python train.py --norm_place="pre" --init="uniform" --init_std_down=0.0 --learning_rate=0.00912 --beta1=0.95 --warmup_steps=40
MLP neurons of a small language model. Each row is named by its layer, matrix (down: output weights) and neuron, and shows model dimensions 112-239. Each number is 500 + 50 x the weight over its row's rms, rounded and kept within 0 to 999. Numbers have three digits each. A neuron's up and down rows have the sign that makes its largest values positive.
A block is one neuron, or neurons of one layer that tend to fire together. Before each block is what it responds to, as a language model described it from the Wikipedia text at the highest values.

Description: Superlative and ranking phrases
L6.down55:501477491464514565383558548477504498537488444471468460568489503600556489510564432494419544534520373531433459488519521497525438517459514472514550579468438482484510481569467485399422532581579460491483415503434467398507448459491523416508462485518498365411451512500436488276455454460478534466603523410476582523515582529507485514446491484550516493490494462644464489486544572489541528489525
L6.down98:518510508480474428422535581502508564464460474472496525486448487406484575477498535489506486515512549530518536510478402456518485483550569551500506476503553565457467475452478483385509583435571433520501579376467514540462533423585486475449517445435547517483558422561426518583585528499474456482519533443486533499523603472456457503610418523487519436565457454435514478472529468517565454553556
L6.down190:537551543487494512523402464421429526487432410569555550574530532434536540584511575550606536486495502523553488505480505450465520449522540568532483422469549587555517454467537591468475625486446479459582494514508489477533479481573418495514480441520517484479566520499465472466500595501567470432484506551545401522449462454473505560374540420551572453497477546503532565579510512465475494574420
L6.down262:491546501468446508478490434549560474524396499495429500565461516492479516543462505496660398512568589600508502481391550478460498521447625520489447452471611501415454359563475506499521511482439539427471352529543502507461543573419405494566519458471490535496522542511445389453466485456411453522468491470485568555482397516455482525539525498536477462500474477402512482582579521495570438617521
L6.down357:557476499515481473494526508434442473551626518486419534533511447429559609492519449392501504537505514548473440474454614436594493436496541496454448517525520491537532463616503475513482503523500474475452480504577483512442499448530495459402465502570488498525422610467514519503418498439520554474596498566503482528547563454485474527560500507522370463456433514462437513577609482500453469499527
L6.down492:581577466505495536458556553562450485488628499465470496539544558516484452444519505425459584503495376521481504399511467492477493445483466576477461458469510433547513527466530486445414562554468436448546415375485415523527496571503491434493431585511549515446538444407555551579506481547517593447481548531525625452484549441521517557430548424452486364457498475489511450612525498471438416577433
L6.down1133:554557477497464533566437453422460453511493403450538495560417550544531504482508516473574557460510542524505454494414507508543465512494517530375506505481506492532480466494502509457518583474513466564425505475460469454544564542556569546598437424517550554505481537548532540523470466514504424556506534373581507429443449510529463428526520536409515434398500510516568480555476425541433494486506
L6.down1359:485588480484512559517594452495480614513521579511466549456497544563519482537491490439428546500534479526522509490434566474541514555488417501558436513536513432522460467474503506493489561551463439492420469421431534520473492544413396568531571407484475553503629542421558553477417519490458606436515458501489510588581551503498525524470518444456482525506465481531434460443577437456391495460484
L6.down1369:505400472437423536527486509501568562537488420570531550466499478468473433573607496563517427561404544491465533520445565513525462554535472568537470563485530466475468495462549590489495471514541551523486497586551460541436529480452500481443571479495475548474538504518474563424471471545472545504504442471521535460430418489484509536527506565486414522410537506375612444565486469558568493496614
L6.down1437:525418506456474497570446483468518536408486521540526571377535538461446520420545502557499490578499592590506533497422462553413459495511456514595507420493521490395450393440441453463484489483518500477502465536453415543473485494545505549476473466499512528538518640545359477508510502473521594376460459516492584543535485462399455401483442448442502484441438473473533506643482530514469419539550
L6.down1553:509469516449484436489537624531432482436506429494479481457618452462505594485532504566496449501544444507546552459422544594461494482481498493477476525526486584513462573527496424455458585512503586578499471487487479477560497580586519545541523454496547563519473465484425471472452437623532463452472512540471510462498548472553451526561480486448493467558487443440503451345586491531572524495485
L6.down1900:445370475522583454517553471521432491517471590482418507477497444525571551550491428506469451508576431445493452506510507527443527504569475509533526506562513507440431479497484517439469540507556440561485417532472499565448449506510486437486534480517453511443541474431408468476467593577589406434495480514549515521597492462524508488501394601507452497476571499601483534434551468444495570572472
L6.down2107:483415488594421453541497453516483541563443513495464442488529428535548501548585505386512540557492529569593537523507537497572442477494481522535523525510422567443536454519391476520417556553531561527499520518501446439488451374495446537506446441449522497484529610526435511521504480408560492475470463587485509536566484400528421519488584439438459447547425522584476558528509537506564515425509
L6.down2466:446530520491580484436491554507483442516537430529571411535521455508553545522604570548434492556426512510471551545410562544457537540452530621426484478418589470475448555517481500597500551568494521497478574489448492552567484536556573503509510619382492466515521514474537597437516501444519436497485492559455610467498615572539473512543514455480462510463423515606515490562491493540551538546520
L6.down2575:532509500484406485539586462454493544533467515521522536557447509459465492612513495539543481657523591558430497496468477449398447527455558432508512503512506436512394423468519478540496507501525534456561470534500434460489518495547550507546526518509528434411569543528448547461520538455454486489442539467490500467564552490520529476533498512516514486423442514588528470593525547490467526540522
L6.down2840:507559458478540518578507539468495521611492487468507522510469429482555529495447510501411546460512519520523553512434386456495539340521559478536582487471532482459466468483481568549351522504492462589482464423517507526528452570558481532582488501480491513578519505456512548540414527484470528510463512570523456559527389491517450555531476386502507492544486425517442494679471521474508527533544

Description: Sentence-opening adverbial endings
L6.down187:512459490427425499560555472528615505527567486493537494479505502526467587573523494482489517423462458508448578488511597502545454500540460560465563461613548528592492404493529583504457488493558444485540444442490429529490536469486491538450497539411505523424520474476564505499468496500570549507395556534531470542430572436526427472558471466551441500559507521540514522677596522599558489484419
L6.down192:460544441461513546494511525464479475491505498595446498468393480478521501590424543423512442515520456477484594507409486549553521495544469445540548466485511436538560575436555514522459476477456441433500456586517447504431503438508482541463394571489514467482525442474473486523509495432509492483513515534569543467453406538481480413483473482511460416399478474478400488722443511448522467540409
L6.down284:467540462569458535563401479475497657563467564379518484518501545435581592431498456512550488457438509455561533569559523430512600521539589538506574456482510375444544451500546552462482525522561471558557392526492506505408472484465525474522533473469493474531487578563542489502506534495548523460579497493436509463556429455498465467449544527557507462500453520408417493635477390427418576537501
L6.down1283:557494468434466506526478646552525555526490456463518444349453520458456414539505454559498535456547463440455436428454558549507418458517573469495464480511454512485471538531522473483433522466435461495539448539445579491499419525510459488594481523516429501572418475513459524476493587476526549390432528433416516410402511529405466504526518527518388508497429511489489432433522498492488518436528
L6.down1441:589497474499599541435482574457509554556445586435514406467469477454515517472448550482623496524462564474514489485509476463494507472438588579559492482585484559482477482535532535440490504548537431477462521479481541522603482427501567456477537617458565515469400617549577550536462494525501555478570492500448475476461515433528502457513507472494407525451534442457486557472478480514548559569434
L6.down1456:557514484435512533493503513582460548524485598461564539507474466555497417514492477484493656513496431490517512452475490465453545472481536568495533511430480506506584484586460464529594424524458561523519414451503512460500578545440479536487575499506523420495595484493541520525415557494588522431410558508491482568502541463463410560479488499519609508449485543578509520539526454490476483533550
L6.down1554:484416566538542431433516480489400508528515503539486332510541432620471539492476499504472373436517553457514504463495531500492401488538462465415455405541483480479440516409503439490388488552509542415515505589463526510520580465556582591558488466445469513479443541504554535414500511519601465504462514545587490421493515488610481435479483451581422517518547492544482455579453484490475472496451
L6.down1559:587586463502352396494474479549526482499472512501448562549482497522497362512499495477564489544504431548493490460501529450513523444481489404502516453443566412445413450438533557468454508559505434437554405556517496462556572457485510478466538542458515447470566511460442561518512536458448534416526492476529441484486427463540463479525551433429461449455494554429475474751530547543525466547536
L6.down1713:545482425521515525570487473552456424552504579442424482529578531551550438512537518413522462441480459524469466448498483476430482529530592533437434431486461452428436432526637481536568536578465507533547478454475460518594489497546459443481478526434557533506508552517542469589506533409479550424464500539530455505460594379444481441467506487522528510511472500535553474579457550481477472471493
L6.down1815:495502395438494589370507588470453453498540545461434474390455531507537547498477468432536464501368487428492457512532553506477507474538552595554602464465556500467462426517506533425569535561533461533547447400546468563554481487548516566456463464498546510493616501508402547465538448537577540416446473507631471474566457583496509451443549516486498533526492486516472495691467492462491509488521
L6.down2513:488439469529470487426471557514502441524483506544525494421482511479488483574480323449485458507563477497461489439414425479603508590565546387529487508451472512496560455556577580436540498593428385562566440489480475472512493534499538560431465461513520457482496544467503544482587466478589524475508549475448570406444527503460606517395431499526501464426526538490599541531460580456504547506538
L6.down2567:542578441522558449526433506597530542419518515486487484449531516513582538498567619388442563441537544491524433507415421495580516518454416521494512445489533496540483492560427463445528527364495522514512480521535488516521491476508466521408485562540507494518544597571529430471487586474484494546432458537396518480564478484543430432427500420515472476499466508531460520466515425629507584451458
L6.down2718:492548420420547435512506581488573593470454443497418586534464414538495477406525505477538489413533547472521490582441518412540461543430417467486426505522526498474571432389509539502441471539547532453567544473532473580440445439471565447520547520498445441512443546518498423398557532495467535533526552467552564448505541516485408510455430509433456536556509514546506523754524487516483544505429
L6.down2790:402628519513480426523441455533472471491424487530510512650451521419433415498497461429609482472520514490503526432451524492546572432435531471496497410590607503512471451485450538510459640523483441505471560537533585539454518529457461408441458423465469421509448506508625462533450510473450505495476489453501495444450405490516512470461434508525474489460483554443497413278500514485516458571504
L6.down2829:534552481515531479473517486514542521551453527553461556463422545415384565504458530502619539477582446495496351403421516562501574453443470479522467426488555504504454578583504584499587586516555508511442484515460604495452522490543489437437471512485520477446533527547582576460416523495479476503531534494515506457425541396454492517459574491452478382475554497444508489536473433445435449559571
L6.down2993:536555445588462466362449446555414496513474424419493515475502558541454411539498410525541518442400556509505407564489457422500509547481551540487526491572569541435493518637442491455472453516565518484467491461521420509444475545496582486505451449562427501442527505523514522444491576444558472466461546540512513468610509448530447513496433502486502440557479508560431528299501533499509512512479

Description: Mid-word "ul" piece
L3.down1120:564547524535444425557546465554383508493475502504434529561513496491526415452500478480516445482554455533576546385643530454565526512546473504439512473407484449509453525417513560404561517612497556517522523483445517442501447519620474548488573456542432447535598510537461447501530493503440524584569512484567445460561593481507451505475553373529461471565553479566463474476482479427489391474555
L3.down1357:509522412545563546519524510509478508460530512578483511473482526519383490530452353568523483527407555497531469538487519521435488575473600499590456488495516512402495479567497455538523441491515485457495550524405489550508489471535492487426462503387417558514538413484459425530492526594481464431520448546458509469493518454604534477395482566510471459497542454557467542415408448469503408482610
L3.down2290:533607433519565547508556540504568456530485456518480513563484525510579590520551484556508507588471510459453560529480470544473496468518499553494442473507490518518452551502543465512482501544485389501457474486402545555411474374590630499490522515542480574575503444467439583538503521460398502568425355448585556488505476536529497440534395450424482441530531437525534548462404537434528535584536
L3.down2543:558471428590441526422490581363566516566541506470529479532538500495542477535497410499448578593436480417462515584547506444549457547580464439462393505496480501524410500472541526461518466558520432487483481484440513424455507504490509446535520471629471525506522480437399472539537515507473457536482570475453567375491455498530523541552513576417496459548575507530548519586497519527481543501500

Description: Ordinal and superlative words
L3.down397:507436501550518451443537539624511511530522575579507470544511491552530510502492505521510519531509481436440506495515551524599548539525554451481411488483521487526519413439426504422482558530469546457484494521505469514499591524515465524447530558418482605497592454497539597529492532507541535598572464524528511477488516472416529466477545471482553429468526425470571509496528502386438501402508
L3.down541:593456552568468547522517468550529491439476417486451574592527438507529470418419558417575448520491495500467522548496570582441491578559556492497563411399477501597540476504552538468391546525449500525475507543370439444566554468550470564509552372510444494426574529454470575514475497513436494412572487472530497513535450423511531455540578492484532401573472519441487513635459536480426518542540
L3.down1901:593479508561530479505496609627475532513416498520459647506536479471452483489568562521497450514624604409544422508551539490503575631544554527513508458544507444572462544485502437444468517521461431504449490477467551509527570502454538525582520511468488468459531519467490489408498493447481469553442393510558539498535517473479539541506559504464469479467484501549507436741462524572475479597553
L3.down2749:592480541468512547458488559515418453493515593480516566459469431514601512556499434478502502456473463519541505484557578512568475456586553462481418448383474499535511478539488568506446515543468505526452472503430430400561433505527587544558489537524514520523415482429466518532516528489446537486512506528504556414530503432552479446481518519390568487517466465560450481381471517432531503380534

Description: Wiki section heading ends
L6.down517:536485574426456475595446570542594599501431491557494481426550507482477495483489464499478554514423392418459531517586554440518565570500472549481557403541477461561535558475460582528484459601417460439491491494519498438477496491334434520596470522513456432471514499596592582510535407482441439436492477514502480557445509581556498391447402469544524465452477495466389494584550585448464567520457
L6.down604:541496497421489580574546479430492504475534514478528482464472495458524512552534488498477391487442418469373414534543430556560522509603507546496583447505522541470488540427565500439527545523576559610500465496497455481356442518572427472404544530480533475534505472517469435540539491390426544467529476510455464513500605581524593522476502520497485549545437569549498482589457468466491460494459
L6.down842:650532464509595478451540456452501454568458466484485543461548573464531503474570520435497495546610483311457494571471499525565496480496522474556458509508499527554452469583582451539483538477468551457570495415518468483457561482416470510475532448468529526452458422496522426549532452558643465486488447547452554523491531451545483517501484525538485478541478439517534484531560463493485508517553
L6.down854:567498516481445487454576494446514537460509489400419435474484476544503424527446575511494575474478393456478460560548497495535518492439429482511529379456498467603432503455517501500565464463495525499551571605563618431470447536574435532436511513530568430456508466569532477533512516498552494430527550463512456433459533485405506499481520496501413442403509450398589461473419498509562640475542
L6.down985:530564466474372455478555572554480456580542512553502532511541547530432526416458463500501388562459516428569508526467516521469495523416508554482547498521586526460506544488621543507459598430585452489394387525592532498511537519448522634418474543457437532532527541611527495512574461433524512421552523543497410517572498474470474420527557534503521524456471533491524464691569554450459530531459
L6.down1015:613500483559465509470504590477478536432520510596474588492538581443557542557519527473541460549548503510501525491414541450454518456535456546512515444483531511453408467515504513516423469492543560498533439483525465642422547510536500558486514434529485553584596509467540550561532488482541567505538500559542478527513498505458476542494536469564406456541508532566519503493548454423483527440611
L6.down1102:520549483561490490450539519564477465504530516535522561464598447552511544525444506573500504625562460465574513353517468586463470441426616449464517411473497453518548481486552642502501501508595499450455460432534539539580483430536380469534474595374519435452526434477530490530505474498567501544456546461446469555541500456447454477539420551475539478514498525579515519873454458358539505380431
L6.down1643:522485488472491561523543539500452465434433410563523484429561525456448492484535486502515501497467480441472423496431506440418476478450500537450541516486483506531537520446472497513510475556528495561486552410451396536491538480462455431530472450487519574518525474513506464584517553521492470552592567464488557423516525547494400542518494562486401454501507463549417484533499466559532504530564
L6.down1780:513465514490475448511539535521513448436488488486490458415453568494539460544464501447513471518449472617462506573545516551527474454471410490560534508439466445470477502464494505544450443499458435498490477469572500490514450472556483509497522501443468523604496461533413512499516533525543473458472532445521447525427495558607550529518465433510427518555519534537581419406477476553474599505548
L6.down1889:570427467493500480502516457534451443526420561586441418415417481545533450509513491569490467509549570465468549489445435440460458572407484513635448456461541471558487475482567542511447441523468446522445508471505550492478482439514489556534447464531567430435590524560488483481495504512592501535546470456453432652475524455485516498440569512542497527482487607495512477551463432484502518557391
L6.down1919:556488494481525459483554506489526520555509561497439545483514557543617412404548547513558513499440432521511479488469407496458459488508573498445493417426479552496553530446523426544470492498486533525421471508477533499496496540515473500507437486379526371584547408532514448489487483508393549544440459436527497517419530570433532539488556548513514480506540525593531455582509497486474469544510
L6.down2042:495540459561530462423511520461459557554526527454456466600546479493520563595521448521484416541511533571485540494479519497453392526581459479507517494468478547514493448538460536570434552617490540477523490454485559474508625587504491473470568536526488558493384477565548545576376479485380526520485486429486468555542429550506564495509506489467549456509459478566610527551430563490525505467528
L6.down2251:510572541492514446487547493449560464478495519499498505467462528543493547470462481483566552486471555463472551378357524536573495521445563542520450470456600509545411497444548530567545462468529566518450482609556428596530535455508469494421539457495476486464547364434489477494494508598514518488578590520501514530531560542492435499429549535475433586516605500490461508153487451480554543492496
L6.down2459:603495532434459457467493458356461448446609437465451575534519614458568425464489484458534511402564526641411537520411499584480501433530387445616466457521472454577503504451517531494502471471545496441530498460507497517532479511479508524440545578487471512510564481553607523549574468581456468517457505581419489423412530493499530512503545484593507495449625445537545568546526561589514473531594
L6.down2640:537458402450428513557539564490469561499466429442473556541482518461454513531536494613574515491520449458539535440423490559514519543566553484473444492466565486485502446452482521475502544445512493513515455582575515408433502582553506438519459546512535475454439511555471595544495463573490479487575446399476535609522444460481539487492545502498495564522495509540457458534523468507572484504510
L6.down2947:542420441543545516484457517531480595508470512481462608452474542505491463481487501429498456490467509393463583451503516497399635488539435478583565474523522533483499525468503531540492412579466556524491440467561465477485478462390475441523525549546469455403467482559512526534532545470550576482565492468518524421522520521500493580443545566451528448434479542505571472502483484565464577448558

Description: Mid-word vowel-consonant fragments
L2.down2628:509458533435493496541490438463422497422500392515508525427458544580376541555504398496547482478457607427452411580496464586455522558436615463450534545626536500544470513434492572458564518480605436480497486461458474563468465529450486488519558466531432527521515524524566518550508466592573540455561586471469535539497528540564519543617495348512492448522455482463471534397442529482481465578479

Description: Section heading ends
L2.down1884:488481483478477414416421571528505475492566583544505500432573464512450549593511421455545499542532513488496493492524494528586425592440528414476588502477555494580441449538477396437517468523502478461429475622513442486566427516426466558481460606455442455472530530554552502456509401477527473385602416530565488577532441494534531462467528501557513396428453481524504502549487470457424566379536

Description: Year digits and numbers
L2.down1061:587472483592483505627397547370543432514509540561470469444568506618505473492462598496538438520501435545445449440502471454539486537547461421402483511488440490507499584437451475472451537538517475480476495463416396443444507508512458541553490448507506553504480573425493505530449554478508470564538481548518437578440527480496498418420476553517496502470350535519524598579447541500570508443545

Description: Adjective-ending word pieces
L2.down676:459497428481560485393503464443450504560452499455505549506496530383512490361474430573561552545608452501507445548373485539483508416573487603534481466455454464499433480490426449484462551452452606395565496582585497580440548541503523465489459459502483456541483669479552479570522444456567556453540516481461467367389532436474439475617515491486458590549494509487548499607447545502505577536495

Description: Year endings and intro commas
L3.down662:415520538532542462559501528611484536462485448612520502529578442426505496550576459550514452416498519494604482429531509496497665561516495470525446422491497505583393457458501486529534488458525561517478461506453467541515596457505586358514459481513449492488515430557460460457507539496451436526592501479537418573463478492440505470463492477567544522470549432517575470303464541487508502521483
L3.down1323:516463480513478453515528520506491564603493553488520491455585411509455454455517489565483490476414407442526544481421529503513543483575568555548519495510443433588446519522423437522451578572438443560430484497469460472486513470542458493477513513490523476493523392461571489489527511497418503455514547503483475505516524478572537558546555431532485563583479422579495447599481610584533439419511
L3.down2362:513490455374566485446460551561507541508512519523454524521649497465459536502521494470569430411431558471604512523515534517545513609522470547472510496454489484618480470482524443475499525527539481500463441547499457503573533484457519434575522495523442481495558492457579539435556433501495500342490492566515399479530471387451478498483400441489523502469589491478531478757456531459536579486426
L3.down2952:540555496487545517476517456463502479584498530478440503581395470543492521504499522480527538493529482426543413484501471515503524523498489425542458466462447483531547545563536463619533456548489462528531477580484401453480497592593461558524461586567538571449436476349455578445467624498487443404554424499535530619461561527467467482458467619476527515473443465452587494460443454540608504512430

Description: Piece after initial D
L6.down2:418544508481536495553519522549562540422567507497570477554538452535499495458516494504470505519501398572455595483567475533484450517617405540496410499450490565506409533553535452533570568514457581518446479532506557372522509474549516617611514537470545503476463533554522536484500562505524510475443480478409565523451512529494546528544524473562482470455505487467462524405481470481481590494545
L6.down173:495473522567364440459446447468559513471550555591419609485423493449444537428453510455354444513551534511488546553527522417458522502488508551505482531474432472448381530537446486461449500582503544461558516470494564395506503600418537506528517498574491467553507443399497440541506518525487530444590449572498545523479494475470510451511479507430512508556455494515468526514457442514446575502518
L6.down514:506549569478453528520441616448489476530487645523515560507559514455406563488587555512507498437557514532529547424571609510573530515491473545509438484463554443465480526428526567461449441456491522494430520557456500497431430459427535509483527497481425504614531496483484431582484424505468568500503442510420430563479670531514400441560462492566531440429469490547537516362474483503492543535459
L6.down739:527470504461493505452503481552471516522480558434577563482567475537590515510484561586497489486517514516550527495385582462457505566452521549483478604461550492444483580486470475495577484422389550550469479480527549464473515492516534526457515472602497448503475586558448362423489544434648412493547495402547557534516471512463503501499501484512452470534483540552557631426450395515432457503512
L6.down835:528466508510522425556440480496475443542477606439498483461570580386577421516524433553522519531463534470515463449495508594556566498525535520455482486507558499508492529466554516517433549451522471595513497403471510481460503640425470448529511527417460451471491523446549563448534513452537580483556420562391487585440439566493534496472564554477492413438519494508536475341467529471610468614507
L6.down1005:454471482499456547478545516438532547563485446443528508513512440544476463489464553481593528417568514432416580510459484426547454432483478592522548457460534492510448477499539429437439479510398541471521524554558530498471568557472544509481503584461485467480477518548454517444523423570457504500446480469581539533576517513490584483523471469464500424472506514529459492516427481480516604484597
L6.down1083:378518384430514601627444625514542403521460464475445471508519522499460545434503581486539493521511460492454528464503545437485559536489557621498504444491500551500480514532518469481497630531487495640442558561510545496467552502458473435557539483537502476526490530498445529416429432496484502575465523484459486520521502543438545496431534563522502443421620499521498449496457538451503432523560
L6.down1222:557503426513577507435521432514464539512472485562497543461452457480478494510493474517558514464465504513610517563456483476470450485440555522489500476553515480472527506554496491541567509518492574478488338531519535403451473494582515531497522472444429482504512491544561535523504472470628450585451469419497465485537564423479516538456560539503504517495504466540528540365478620559389497532499
L6.down1312:444455495469539531471473508476505534494512485647455490551603435459452484541463545574489479541494554536638510465514454477531488471493556542589544552512600505531450531592525571541508416572520570465491662565539577577492435482523467523570576511541459390440574578467457475510552479518536439506530553463479477517483480443446557488485526365496487560465440507500538630516461575475465484454544
L6.down1316:504447491441441453532443514464504528585562496533469409532402531520523603562576540541525546476413426502519475500502505485559481617501497448516547545456427523450528493638678508422487535472401569636529527546545473518532450498524510428598451513404407511469477585497524504472488529535527461550568541449536501465516517486455544535553513520569553561532353486494476426487459519435497472430509
L6.down1741:436467359435568532472501564482477450422542469389519421558542570431491588513477420521395466541534562448463502417479513486507445444544477566479505446503583449519392468563605547533430449483431486602521502457467518529513450464540531497474569537521485505480515516490399397492514441517486445580491398505436518435462460607562515486542503507478513472562443503389416523496449450520487500531484
L6.down1831:507499502487570456571411559485555414557457486459543478492473463516446589528574466513455497540448501503469477541532490595558435493469451535470593471489386597535509482520549526561515549464510509541572399492507486577536514467563546491535508504501513566472517530558481537426455478511483469451493506506509587517436448509506537488507533547528425452517476500572494545558501538419471463433489
L6.down1950:624524475503454456452495441509426577480469458367500488464471483555534550455477569506491538562547582521562570479426484481481609525491537431552611464545527530499524431613461554470517538538489433495451526540500392423442526520432562542522389479575525581500650457544491513536469486523483532516442534519582438473518474479530448533462584491401493393564491475532611533400466552543565486468524
L6.down2067:515536401412499556505469433484543481448456479416382562468517580467535552456570506399624514581515471578452478488547509444507498534505547534523600471529506456490520465449411505487473507553453586476533514509509526403538502496470390510435530478566544477488557468521513483469546596561461429372482527594525480547460548575455470472538403469473481499506444528524557482401459561547477553534516
L6.down2482:500403431551510527478509490510534478426566519431459460539511494569503495495506478478524585565540471510477467572472474503518474503470529523542545559502591507436506550451519440495519559612522436435571498646515469538467613478414531448501644537479461471649412466547559377508415451473475511557477522552451560513483404562529479482591522578478472414528481479480521490523427469467539456493517
L6.down2755:473576531488553484559535463471532518441577522510508528502489487515598518506457454464592493523506465448412540466604458538516469579582430467543540472508520503510464497541452530544538554509549529480536513537485495467506485509576480464535513458596562456484531432546602463547416534428478534444516435516475542502493561499477456532478525502449495537529521545523591561480439542597537546507476